MLP neurons of a small language model. Each row is named by its layer, matrix (up: input weights) and neuron, and shows model dimensions 160-319. Each number is 128 + 24 x the weight over its row's rms, rounded and kept within 0 to 255. Numbers have three digits each.
A block is one neuron, or neurons of one layer that tend to fire together. After each block is what it responds to, as a language model described it from the Wikipedia text at the highest values.

L4.up349:130124133118168158144125092120164157142130116124123114116117153119138122145143133151115122173081112095158106097137112141138140079102108093102135124122187136127133144098171110161096145146135187139162132145162111124138192092146132164135130108116148160082131146132147133123087106106147165127139066091146102109128117155112109133111184114140161134168099134102107107084143112118120083154152108140180171102135109149139144151082132153136126143142140102115145102123133147087147107079125086
L4.up1034:135108080121150137138124111126170124155120158142065171138153137127121166144137126185111105134155134143140117158121103123152098105119145165146138115127128151163107111104137140138082136139108116125174111154130150130080141124094158115152096132138140136151157139098157157107092106139139160165120137121077194119137134141129108125161143114136141120171095161142171115133139152114120116161115105108139098138194104091113150126103130149083112127148127084087125143141132119100134090087133117
Responds to: Start of multi-piece names. First piece of a multi-token proper noun, title or compound, often a capital M or similar fragment, as in Gram(my), Prime (Minister), Olds(m)obile.

L3.up63:168141122121133107116171136159140146096111106147129126122080106119140117136116131112136103071154130130138110125098152118153135074177110135172160127137170164100121108103158089138135148137086105148143142189115123137141165092120105160137167125111145092182125117133130127129110141154106043116098122127160067151171144101132079098145127105114117119136092142114159151173146150155112163134134122134144128144123136113144134130114134109167089099122147121112095135094122129101130151111114122
L3.up84:129125108122112171119127103131094124117131152144107125153096110074143174139155114111068130130127137158111132138142142157133110106159093139143140106115141120093108143122127106130117095119159115135156134175145129114141127100118133117142109090116133128122106104138079132111163084096146153131175073137148152176155122113163108139118195096098150102110088108106166116107105166148110137115171148106149126129115106120161095165158132111148120096151144107103184145126156119135139100137131118
L3.up274:126129122155102146108122112125108167145122170102104109151113095123121093133144143111109085160128156139099137142100125125067121147133127134152121114103137184059110134109143115102130141142164101106188158163168133164114155089144064125176086140115083079110093117109145122110138087140147123136152136109146094144109125102123134126096146117094156091112109121133132114139116168157128139116137117152153149157096149140148123148128131106142137146170141138131126183095129137135142131138112157
L3.up356:155127126169148166092122111148095121136129136146127128138084116097130090104175127101124112125127114139134115130134140120092101087116138107114135111131163130097092160116127077135148146176127098138158123183152146132158129089118134151170149115121084116109107146091091081154146122126122148114130108081098092174161062135123095110125175126107125144143096165100164137102153147109129104182141170105155095148145121072185151153155172133150112163135136082143168129145130147093121128133084116
L3.up478:145117103126081136132143150167105128103110129174122128122081119129125155134165134142095143120129143129158113101135145179137148134109109170157114142110088177091096139091128076129121156142121130083109146123082135131128139128104084141135100118138092106115118156138128098136091159155087118138132116149100128108171138093107131090156107167112147118154102166147159127136144171114118101144152135123143109136092112123108125127115138108118148145133113134114137163190119083109139150133145157
L3.up736:138090160145156164116137128071097135124117123113102136128124103110140109088154157118120123099121140135104119103100121131117099094108189104131091139097130147161129122133114100152135130108105184133130120145130131134098125098137149074156119134109114159127112117097120138091154158144156157156144136118106082160152110144140111113133107124111131155140098111071140097075128160143157195099133117090100135108121061129130101157155143145157186117081132126142139121094132127075118108116071135
L3.up963:090116159173153167127139153157148119143155111132132157117153103092131133102131138124095128134136153120103119086148140153142153106110152077162182126137103146126100087104079112143126086130128125175102144126120118154130111108138133133118094142134129146075133124101084083113152139177135141154173148118142091137152127122141112081143120136105141149166145136127169120086074120132107142075138147068168114113121064161142155139116136110138151134140129086112147138129120159112135085150099154
L3.up1237:135095117160196141134133132144137153110098120159138116129092158095152135113106141065149136125131112151111144166136174164099096116071125147174120110114124154094124141131170124100140082170106123145118149144117162089130121110096128093126144113134098162151100114087112115154096100141157090174119120123093145145138112133146112114141158110135135115157128134091141158120104103085070112159152130062138127100126116087136127159090177151135108141123117165147148143128124169123126116137116154
Responds to: Predictable phrase-continuation tokens. Tokens that strongly predict a fixed next word or word-piece: age in "under the age of", median income, High School, Record high, mid-size, and mid-word pieces like entrepre-ne-urs, admiral-ty.

L7.up518:130111126171144070181106095133124136108125153139129139118135096157149175142122179127136089179129122158147082099103149132115156136076155137159165144106134131130107107121136125118117080150127141092151165122104146177168114119137161113123097130150118126100161126093118143122125118152128080149150109140146093131113124093115081119160107124147109119150155116116133141084106145142096096117138141169154136105114165086114119117122124141124078114136128115136091132128136113146111085107157127
L7.up571:183124141115141124126129098162161136134144099105147099075058091162157131111150104155157133152123153090146109116097134144107111110110099149138127127130133144119119113114118186125137154170140163144134171113102105112153103125173108159101082110148132144155155096065117122124129105100156136129124121134163089150122178149145145127072079137166104159134156093137146101105165145104119098149138171133143146114120183108147127117126139134126086110083158151137115116121127110130100115125137134
L7.up739:097144129108104122125115137179128159117137103120172143080058126123110127097121166153114096140121098099128121153113115150128125172102142138111128137090097147129130139111136154110131129154170141078148157128111156118155133121140138134138149111130085172160154118086125159126146091145135084121143154112149097143144189146120152132104120116141109156080144115159120135140094156116134108137079136126163141103123161099135147116129144127116075142133147129138128123115098105142151103125147107
L7.up1129:115151117097097113114099095144159174135125121148143116045084115130125114139141117128074128124127118100142106128160135152144086168087098157139174140143129126103113125126102165128108124167127130110134134118105120154168114091131152154135142129148121132137159099119119100100118101120175072134108128093108107126094170147144144141129125123110111170129134129140115117120125138110093135166131159159147119111113189071116126080135128142140085126125159119122150119144158080118112061126149132
Responds to: Table cell starts. The space or first digit opening a new cell in pipe-delimited wiki tables, often late columns of numbers, dates or blanks, e.g. | 10, | 3:12, | |.

L3.up5:136092123123165152134152111124115130133101139098141150138108146137172122159138155112079148146090105128126134164113158120140103134154109114110123150110137106136151152113101162136139163147113126131116131078131150081132124124113092122135128097111139105145109123085103061119097109124132132187154119113078143136135172116161110130108137112126165121169103137152131089086072124096123119151108193122127122130046135105152091162146159106120086107153119156123142124118126128071092109106144150
L3.up27:107134111104118136093139160144149115125103147136110151142134132134159127136100160119121104125121149108117095139129124117178072128115117133137126137116145143101110155091134103111135138129132161170115146089149175097120142136129130096148121107146129112176100135143149127122110098190154112077097097118159148092161165127148113135136117101119145151150109170177171125105118107120088182116121150115131089106126118077120098169095141106124123126121113140068167121112130123137146134089147144
L3.up475:128118136150155113141128121169110168138113165142099172166129141120163122108098172146100094177138197112136093126111132098123112097118159152118154118080127129127128093109114121123144119122172120141106117123125096104127142084132170126185146113085127134119119114124102143105084126124140110171144116125102154139158127097132122104146140123140129156146081139123178132156113155137130123156108131142129111138129143126132064142132141114137121109134134130122092138103120149142134111110127131
L3.up481:118117104118150115095161107142143133141151137142128132104144081151094132130106114158125114115112171169131134145114144103129117112116120163133107160081127116146129188132113099169102100155122148115135131125126157124148131125110134137136133096153104122170095161125169123164105141112132143141109117124166142128109161150167135148122126150110113111135119171171106141099126094097077126153148128064113110132153135055172141116097102143124109132153115121064172129111113094098148125109121157
L3.up606:134137151144121196133121130145155157137121132157110151134133133117159106125154116136128101118159161122103113139128107127153104108109129120114120157090167117175151121122084173168127144147132165093142129144108105108085153117143170159164128128145121104126117192139091105094090092160178132180129095094095135146112137112113151104133128149124166128166099138140158086138126149135137132119092108080152089117127152079156084117139180114107147155124118058131134136135132147144152121128093126
L3.up619:126104109119124163104138125106123119138110137144141192127084130129121096109146155141114106137099141141132121149152141147151135117127122138115170116135180109137107145116122117119161107113052136158155133113134127095147139147157124120163102124182150107113118136109135134129073125130168128162120088148161153174138140152141149134156118123135115139117121140136124129155143152164107138162106136091096086129178115091149082156149134120091099155140137113087123140167142110095120111134118160
L3.up705:138106159108088124158110105094093144135124142125161160152112118089172107074094104154113135151140145105051111150102141113152136112120155100133155137115137133076108139135174092171129167139126152163172139111116109071201163096113144082160117136151171122150129127102106154110102114134156144119093139104158112136099125148143122128154142115131099111116108117138131129144109151103120125128123105131150104122154095096111086124129146139112109120128144130123118133146123108104118100069126150
L3.up1040:110133066139092125154160133114146121129106133116087147122116071155168143127173142137094130151096135148120145120128146135128123116127133135125109100139099189144136128113116148155131132127084102126157151106129146171187137119129134144169122128141154115114090191114086137133095160132090091133144131100145151122137135124151131146102143123115130126133122105094125104160143128117108133114128154116131154129122139161133126096126110151117110193111106103121086159110105070150158112111186144
Responds to: Mid-word fragments, especially m/om. Word-internal pieces after the first fragment of a longer word or compound, often containing m, such as om in astronomical, m in Heatmiser, op in Philosophiae; also the header word History.

L4.up25:157142144190174127119138132140141170117087133162151132153107142114147085156099119095093112063088136164128111106136166152153162149087079165130083130136145155100115122103126118094092112160111105104135163121103108098148105120108153125131159097119097083139101133092136148142133104113142095117104153167140085147152098105187099060154174147150128149133096156096170133127123184161088125147147085095143118150130124090151089133135136089170140119140107106121109125159149123115141134105092143
L4.up423:129145164134144100127136090135157117124126114120149149158125125100125130133082115148142092131122165173100122118095151132105092140129114142144102148127122154083094084110084173094136087184152116126174141113124115095098145075099142135143092122099118125161115137154157096110115103128176123128127152159166123128109137102162150105135145117147136128130109125143095124136074181148088120149128123087178126093112105110101070120174104137175116147149168090101126114122138100158126145147064170
Responds to: Age and ag- tokens. Fires most on age in census phrases like under the age of 18 and at age three, and on pieces after ag- (ages, Aggregate); weaker scattered hits on a, Op., High.

L3.up48:156111118121144119141155160129142101091131165108164177092117156056122108113103179143137108142164123114115118114130169169155167108103120112125165113109106141136094164086158139130128090127141151171141143085138160123108101130106136148146122105141135151085143128106144123111115125136158161118087134154159108143145151110123134113149130157121107119123115149110128147080109121132066145116113083118121082121188130124120114147096135138163157127072110100135134120126084198126103137136130111
L3.up104:133152100159116135159141146149112103083114089124113166179103104096147128131135135136174114154094115107104104096134151158152184136114115097121164145125107144089103132089181119095146148117132111114089135107130160144181114143151121094171129118117154091127151130133120151103120150130136100097113115093117094140154116138186125078105147092119147109191124123098109163111098131133097145103143102135155119142180136167108127126096132087142167142093165110096108157141137121165156136120149119
L3.up199:115130107144123144114111103126117160145146094140100120140164125094102124138107090156114133115105123110128131098105147165145133180129123125119169142131135112115147111088151180143113121166115187134166136157101131153095165127140145071124126126156123119115143121137124153101129103109121118128116130089075120166100147125155138089100187102070117141115111125067117101100097154138132118116152130119141099125131124119157141166141137167151183153075140126072146144081157110086131113137168142
L3.up209:135136109140109112125147147116150123092118116158100138151124128091137125116120133097159117112173145130136167088132173097139144137138110122139127172123168142108121138096157106107135138155115183154110132136139150106150123130138170167146116138152124100108101139138163165126081129169126145105073149087118126127171138136147141058130148129158110124199114155137170111151066120113094095161150133133122108125119173111117129154116124102138131179132125166068110156176116121107086117091126128
L3.up284:084157128153134134118134140151109147104135125124148171151154134097123116124130158176084097126118134157109117101127154152166176151125160111150184156117120127127105117095170160105136115136158202145130138127107164130115087132118133113157123100102122121119105137137128146137086100168159153141119098123139171102158178133108114097111159138090176158108122151115093126106082143162108171118179135083166083135140123150145110169129122134119156143089137106058130158139132120109145103130153128
L3.up742:101150128163116139143103110118133120149140120162106158116118123121119099147142124141119139171101142128143083131149146092157117117138140120125142152102166133107132106132131115090140114110139170168128135090134114134165126081128154144090148123077161135127121104131108141106133122098168152156101121113156105123126133148149155087153142117104178154138126153101147116107114140157136177113136110092190086132110128125162086121138133124163117150114157162095128141143119140156102049111112149
L3.up957:082102112161165144145124199125116095115148185115113198128119138141121097117139130094083109125127176138164096129137139121189146161105150144166138135114097150115144114091151142121120139122100188093143131138149123129113131115121106108160147132168096137124137083122148122089101092172150127137136135145153109120141136093133093123153141165160152130142119177117109127176091179119079112111180145127095104135121151134175140147148114170137109160094124097090169166102146159149151170126098136
L3.up971:116104083150151118115153116168123164119134125106126119157146126126107130126146127116119143150104138121131120104174144148117110140110099128182145173108143122095083097117122144088161098116159133149181134138126148127140082108142134113159124115112141131138123151131166117101137132140155126121107093131113133101095127146137143097137145120101145139163136129112165122099106142123118189117152106108160101103126145142144145161146143109107148124142149145080114139122111140157109107137136165
Responds to: Connectors inside proper names. Function words such as and, the, of, or a comma linking parts of multiword names or pairs, e.g. Democratic Republic of the Congo, Gilbert and Sullivan, Food and Nutrition.

L4.up386:146142113126124145149175120156120141079118128122102199112134149117105088131171151130136138100136117131130136093127122154136109121131121132170132140057158165154114125112109112104098124146150146170086134164132152128147105127125124102155124110104117134134145118138136142122074144181157136113082112103128152101126132115150156093133156099120148123142094132092125097120155144133137150170095135118144153089134108089126122097091155112147158108161152153096135200109109156129120124126130155
L4.up1040:147166073112117107161132158122115166109072118163124147145128113138089139156141130136134091148094131135141126101083129093130128141114109170126107157127143149133132108141181172132107110138116165179147104078142104104140124105137128147140148131169152096129140118137140146175108099131148149145092121103118139121120120150141132138107148144112180121096122135123107145115134152140136120125139144094130105101150102077117137115100140140105151169142135114124109136098132100098153129148130156
Responds to: Name-joining connectors. Connectors and possessives placed right after a name or title word, linking it to the next name, mainly in tables and lists: "Gilbert and Sullivan", "Jack & Bobby", "Elvis's", "REST, SOAP".

L7.up201:142165122156100116093169135162146135121121136127124120114156100152141148124136152121105118135149102121162132111154111123109099102123141154108114152095137152150166107134140097134143116138127128083156123153123160142153145117134095136139168125166105124123092161109127110157164121117114164119171082145119131125154141146088134084131163103126119133179143133109139133133091120081119137151141097117133101147121135165147124156118143123091134102104126120136126133200135139099111165087140158
L7.up754:124113153157130103129117104100180126118103145153098071146136138091099169147063125140111134191141123144141127121142166108110127145136124147118128186106108114103122114119110091156093100115076158111139147164074099100112146134100124105111124105114147107150107173122109162107144160151168133131139086144141120099139154142130133128120168131135130123095119149134154115101115144111116088104116117098148149140122135134171125145109132141142088129117135121108101147123169120128104123098124162
L7.up1167:121138091113189153137133147121167168133145157126096162160139072082141128157102105157118097140125158124113142137133134095099159207157127166157123146111113157085086112103145115144140135107126158122106132151130177109110133097130148174152120076115136122125119140096136136138144115111123139131133098128110151157160149092133140143186126152075155130140173144111087116122106133140136136134116122116118133146133119134137127159108115121103129112155107130145172207098137161126131075120159136
L7.up1192:097117088155126136143121139146177137135143130131122106127121130121145092151119117139079114160151134094138160086161138109129147123145121144153083131115104171134110122102087110105125139123143165122138136159124121133180139095150126139144095115113131093105113173085121156130130149112117088153102088107111152140144143124150093119121133142125155135130142161113208136117126121130123110094137118101151105155149157129163156119133134110172136106119103140079147163142148115142111104129110121
Responds to: Compound modifier onset. Opening pieces of modifiers, e.g. the second region word in "eastern and central", hyphens in high-relief or deep-space, and word-initial fragments like In(visible).

L3.up80:098163125135114127127151159111136102114141093154069120102151156101120117130149158090112138131125137123114090115138150117141151138097107125100175136125118141154120139080167096150128126100093157092153101123160133101104117128130063149107132150157141108097122126111159163146141145129138163148124086120145120136174112103146145120153172150098112117149092166093168085138114165113097119163168137144134071133098130083156117120134131157115104153149128156106123104125111161089127110104113114
L3.up126:117149143140139147127143132137188151137118136160127136164139111134109132137162124098136122125121158144167146146112130119124128171093121109093130190123134158138061124099114138144077103139103124136145128129161059112143085113126147178107104124139101143103140102137136136166113126097177149119121105112134154099106147172123128118104125115103156124153140101154151094131112142133106103123176137100156119105148108149161147111134121149144082129121133077105117111115104179116130131119122133
L3.up275:128119085096101145080186101118148110175136170123139165125125112158140150131112108163110122150095154146157148135166119110141132147130169134096118132130135129160126136145135111177088116141070141123134155110138080119134160121124163132141101163122123124102152119112131127154120149105144154157108154129181111125120132145142148108134134130151162125080091087178107124134151071120111130124125141139118086114119136126136146114133124187103113146118134140090120127114119096158150125123134173
L3.up340:152139124110103122132151124099178108145141157117089167117155146102118143130165131153124094167106145130121107125179143118102148106091101149134134105116183136151099152107160101133102168126092106186137115126163131139156099137149153069155132141131122117116138143116156188088138157110134158148106141091174134160152104145104120103143146110111116126127100122180146144139121118139117140132121088118138092164118131123137169086144149127110109150107133115098100129110108116105089117105105130
L3.up876:112162108133154185172141107101132148130105110130152131141134101091143135112137118159144117117132123147137137131125162107090121123079148107122151192144160134133148101102122170152134075145116157128121133127153105078134116131111127142121122140163115125103112166174096124124077148155164137166108120103106136153134144090152169122136155157132113102153113157119148116112105110122125157163158149095123110124137117179177109140115135127151127156129161116101127144147070143124131091114106101
L3.up892:124131147128132134148148115107153139169120132114158152083145137096110126120133141119099115147095138134128086105152121178121151140111116109104144109152174132152130131100105142141125120159097123128138137076126125096119068123152103103157152146145158123099164133124132141125120134095138147120160145118157144130128126108123169117143112143140168138112095118145110087131094142140124182129155137136103128118147103166152125135106092163101106117140154099099106083114119112122145122095125140
L3.up924:109137146146102144186117133144147146109140136114141153138168112087116128119124116151084136123142098143108096105163172168105140147166129169127113143114181153127113160087070151158097139176132099156143149108124136114140085105144063099134151119138128105118135158119097124113177129114109117136122142071136137147122143100134149115140123153158115127122106149136118085092081136126132165127137098072133077141147124138127128107113125125117138104131131135111156090135099110111101135100124138
L3.up1201:135155086102090140117115099119141139122108149152116166133153113071130142147127099084107091135129129145139111116133143097150150165108131118141184134102171141104121150124107115129152105118083161180147127157127112107107107131133087097167110113168175075112127117134090149138094125129172176128146140103183154130121106131125152122165140130112144172111101153138155098157139173136094164145135141147130080153122149153146062140139132137139106094121140146091159159117148098101116092097088102
Responds to: Mid-word name fragments. Short subword pieces inside proper names split into several tokens, often surnames or places in lists and tables, like Tim-of-eev, Mag-rud-ers, M-ald-ives.

L3.up31:078138124129153139144133115150132133064147129138143145110135118152120110165148147153109123102092154123174105137126119111113140120142106168155123149101143140111122149111130114103131125104126119119166132115097150134133120086106119104170083074132064121092114197104126165108090091136135142161128095109129123094126117090125094153143124166125137126110123126151151094136097138188118148135177146134112111087138151170132105137126097143175113124109173115070146144156134115144072135132133081
L3.up143:096136140118116147170165149160129131109107146155132131125106094143133091138141172162109122116120128099102122162102136155132117115097088164132164100131113142115094131109091121183084110133132102127161173167111154133109138116120104138141098112108115098129147156147146118083132130173135125159149104101149180089147194121132090152126131113100162123137126159167124122118157130092122126158134132141093143109133116096112128103134172182106146121151108112118137150140138124120140127133142115
L3.up241:130115111127204132127175168148129126076135095146118117121107117150138082171134166116156125113126126117135113107130134135115118081127108156186114147087115165142103158132105130135113131100140158107148141147110138141124160120120130114125101075146110121164097171122148157157081175170106093145122115121094113114136168106148142118116143138158114122155113172127140160126129107082073085150125152114110143107111167115160111094152142122156164146122127096053107180157128116114136147153116113
L3.up640:111145112158144144118170098122084107091092119170115144109134143110110116154159153154100135148120153154154113105124142122150153124161139118143102100111155188146130149124117124093129117156146200111137155121145154104127131105069150139155092105092095135129108149094124125132110130135109084159114136152143122098106186125131111123109162125149106165119112142090125114133115153114130138127140111171127178111135145101125136144103126147141105154088111161129160216110128081102111114121162152
L3.up671:134155104131152132140135147184127129108105095121141145102141132064148134128107154139119086093137124089157116112169142133134151109120114143136138117112100126139149134095152138114137078125164130117133128109134128133137133106144107167162140093138058169141077118096131128147143130140150135138129112108149140100131109098136113123165135131125086105142149153144115152183103119115064124131127155121146116085097155154147111099133154161170138158135133172098118153182130110080133088136128126
L3.up768:148124147129120116115139165165098144079093102136153123128131107123183117109161123116151105156131146150138154113116114113126122160099150119132150179126104122094096166102176156105104181132122175103116131103116107074130108099128108137160085166186162127137102130119161160096118153167117112102064112136136122122130104105144132102139137132160122131136115124136144129115064126122086141106173125153110134137162125162169109163105170132180152134125150162080132153138107150108137084108109115
L3.up974:101107116135138117154143132151123153119095129106147159140072064122146140145141123124108081125138097144154150155093124141123138123107153176119152159092138136135101138071097154097075141162117124121139141119144118124176156119090109156153133129149122160098081165146145091142107158137101138127121112146148112162126103097131126110206151168134138150120124110126162133150090145088075129100183132116134146093097145125144134128098114128106136133118107128098157156153152137102116114096173106
L3.up1125:143126130153109152150119140170119122123116089111142136145149089190179122106126179149124141112146110112135118129094133107106119124145159152147124128087140128147131150117130176128130148118136123105125133093135165134143109112078116093129109124134093150127092123141150111093144104173113098156142141110131104105120132098112121108129122134143096184095172136057138108110118088138115100130148150114149156103129113110129158114117165144194106148101150135129084123118138161121126091116163137
Responds to: Space before table numbers. Mostly the bare space token just before a number in tables and dates, e.g. after "11 March", a coordinate, or "Total votes |"; weaker on mid-word name pieces.

L4.up446:117140133115063135164173127146189126099127128186102156158120092132158131137161140103118123133110135159144103090127151101113128136199149127127130169093144157168101122099142158109138136139153133128097115084103125143103137113141130166129147157132127149115158157135121128106135122135122158153131092141137050123069117144131123131125177129138114121131109144072165117123150165113120101139132145088123104127091141154092132159142156189111154123076133095133145100167162164127115104132120131
L4.up869:127129146155120166138132148125155130152130122149122133138097067115170149110150099116086135139115139164154148085110144116122148141103115114122177128086172150156110140103122135128155140135160143139110154118107091087152089120158155112119144124142109134087118149118119123148070138137138136136105144099151103141103148146139178130137107109153140147134122158156155140156092095136125163106157145102143127157138136151131110181136122130123106133127157180133129134112124116105156097082136132
Responds to: Mid-word vowel-consonant pieces. Short vowel-led pieces like ar, op, ip, as inside foreign proper nouns (Rajasthan, Bharatiya, Kashipur), plus markdown table separator rows.

L7.up400:130124120143152123137141135112160122110077151104154143153106092099134157137100119140156115116157118118154121108104116132108166109122107139140145149048111104142163132128159129137112132151161121126088138081134120083101090105071164122151108096131102166149142144112149150161129134147115144133172114092157132155131154102088105124141118149140134142116080151107124145139109175135129124127126158106159128100104080135142099140131124172147130121102134157151132100127148152109129115067143099
L7.up516:131112082147125155124119089151162152127138164137113124124163139119105148114114125144123161141146159125109094094121151152123108102128099115134156142105088172148127152123136140136135110135107142111131136114126165099100112127147140131151096132066125141153132151124104159153153145152102146140100119147111126103147123131164086138153136114108149106124128077070141123111126123130117152125136161121126105139151134115147139147169139161169080138084135140110127163129160134144176134130134116
L7.up750:120104088141134137137146118132116139150110118146114140160087093060154124102095117110107125165132123137113078128114102140154108140078149102095090140114131153087137103131154102140142099131101134125124126112117105086081115111126156136129108115155139171126077127119116148160157135111136161119167102110110117173130130147095133158104160154105129139161083140121152108090132135144122131125125138103138103112125139137183120115129164122135103110100138168127130125115171130096131152088145091
L7.up991:070146102132137145085148121117145129116154122135130113146165147116114107142127094167167143157130150102100136079131166113098095135128142135134150127129151154104082186107084159090155110132149176113156162097145108058148111108127161146148099134127114108119131125124111120123127119108135136123108149140101117145113096127136121130105145109138141126136121148121138112157110193101105152101141156140103126118140096134159128140164126121118120163135111131133111162138114097103146123124134148
Responds to: Mid-word compound pieces. Short subword fragments starting the second part of a compound or split word, e.g. foot|p|ath, hand|cl|aps, fan|b|ase, Never|the|less, including name pieces.

L7.up83:101111115121147125148149134159120099121114109146125141152136122111139107117123124114138100107159106152168150090136143123156122113159152151173161138103128127066135147093152109121121108109124170120173135123131090090089149124121114139111102083126152108119093135121122153147150135154168157170134104159163079124157106113126116141125175138128154161121146172124139102098132105134125149138139128103160103123106130118153110159158136139148115062085170159104131142095139119147129133118104129
L7.up209:121137107134114160133124138140122134130125144131119158134133111125189115124131126196127076147133124062097133063146152147087112102145135128143172154106135127096084120124127127117153096120112163156124165132100155110114084128088124113140104112163096131114111129088085157119162126134140196109091138159152089111137118140153095156127133093123129135159113112088129151136111120110122176131141108113098121160136157131139127149084101143127115121102097149114157179157151159082086083120166166
L7.up440:098158105124153182114108088119126126157133104122138122162102089089124110153128118172140090128108102106127117131151142118135106118134116135122131185114133150111143068131168096112108108142141209148100144171107118105125160125119166122114108128155126106157128137127109116113152122136181159149150102106159095139122133129121146093134132073111142113139137123094150110107092122134136160132102119087093114167157117109147090155109124150145135112117161143062147148090131134107105074111113150
L7.up839:121127174102143127140100165125139129148138145118155181180153108094151149096142122139146123135127121122137101139143135142106132092128147172159127150087158109092127108118148156115117166123077149109122155107106117115141105123120097138128133095118097107126139130103123134133119137129138152102130093146172136146146145115132140111155149133129076138111137144118140074140092148116127173154103098103162089132176130116132122141090145141138164093096154171086141159136115133102108112152104139
Responds to: Coordinating conjunctions between modifiers. Fires on "and", "or" or a comma joining two adjectives or verbs before a shared noun, e.g. "practical and complete", "critical and audience"; sometimes on a capital "P" opening a name.

L4.up826:129132122158120143153136142124122146093089146117149137154133083115153126169151150138121112115119098142142105158112151145116113096125088170153117173106139118126106087104159166117105184112128123122126151138123144125122104107104131120142111079158121155138101172106131137132147135185149103134100137129130089160131103118117154129102120106125125063090123151172106098095130133106156093112122134118142134107136091159160120151138131142112162091102125147113141156115161125149146152125148127
L4.up1182:128156083129134134142158137114121151083086132153153138158133124119117100137161095159160140078132160171139157110127156157095139109108077121129093145129155164128074120115104183134113147130155095141154144123135138129140131141126122110114166149153078113098129110139130131129105138144155124120134129102166089089139129140169122090132124160131144094118121137167135139127096147152112114146134163148137141112110125118140167120154124133124142167148122086073103187128134137093113103115143127
Responds to: Date parts before year. The middle piece of a full date, coming just before the year: a month after a day number (12 August) or a day/comma after a month (March 9,), plus phrases like summer of.

L7.up166:136136117162108160189117162137131148154093121057108140162121063104141125134118184101165116153149154119130115167133143118123148136141184121089153128118145118071111105118140139124114090125123132126125096129153134103125115115141100121153120108125156151133118155110079131137149142122156128138106120157096160152158151134159131115165146111106168160135088161123141123100109162130107113118080160133097102145125068138107143120127136123125148124125172132081163154112163151170122123113125127
L7.up471:087087135114129214181170186113143146111112158127117153132131114094162115131139112126104149154161103163173126146153171149126133086112117130130155118099147143093112137095098190136141117135109130125086104110130088085098127093137162137151122126123123086103117167160092106131118122097130154169122142093120158159131159122136142139133125156116133130160081151123155110132122089161136185138089099100094135099103097142133126161151131124113112148129144082093168131108132176152116127117132121
L7.up753:113106134184176129113141142133117158129119145113119153153078103072124155140057119121091106083166143148113145163089147132125123088142146162122125125124107155112138108105134134111129139167115119107132140141116105099107151104112141139138115162067102121127115133138122143151119133111128138124154139134135102103130158083124148103162118145122128113139122113135132119174112151126123130146061137121166108135114160146094074158156131122132151133107160107098087089133165152105148133136111097
L7.up1070:137134110147099148121104093134134145106082178092137124152123129113129160147105136098107148131131138140144126132153163097114121082150135145098127129142174123095116110130102118130140141121095078143133088146107053145135103090118120171145102102145128114115106129130136130133153133129106153145151130116131122188136092127142149130151173112096158139089112131137127166127110069146148092135123095081154144146087101113136131149126106096115124117091139115140110113101102136155119102149130098
Responds to: Mid-word pieces of foreign names. Middle subword fragments inside multi-piece proper names, mostly non-English surnames and places in lists or tables (Gir-ald-o, Mus-ett-i, Cant-imp-alos), plus occasional " of"/" by" after a name or census phrase.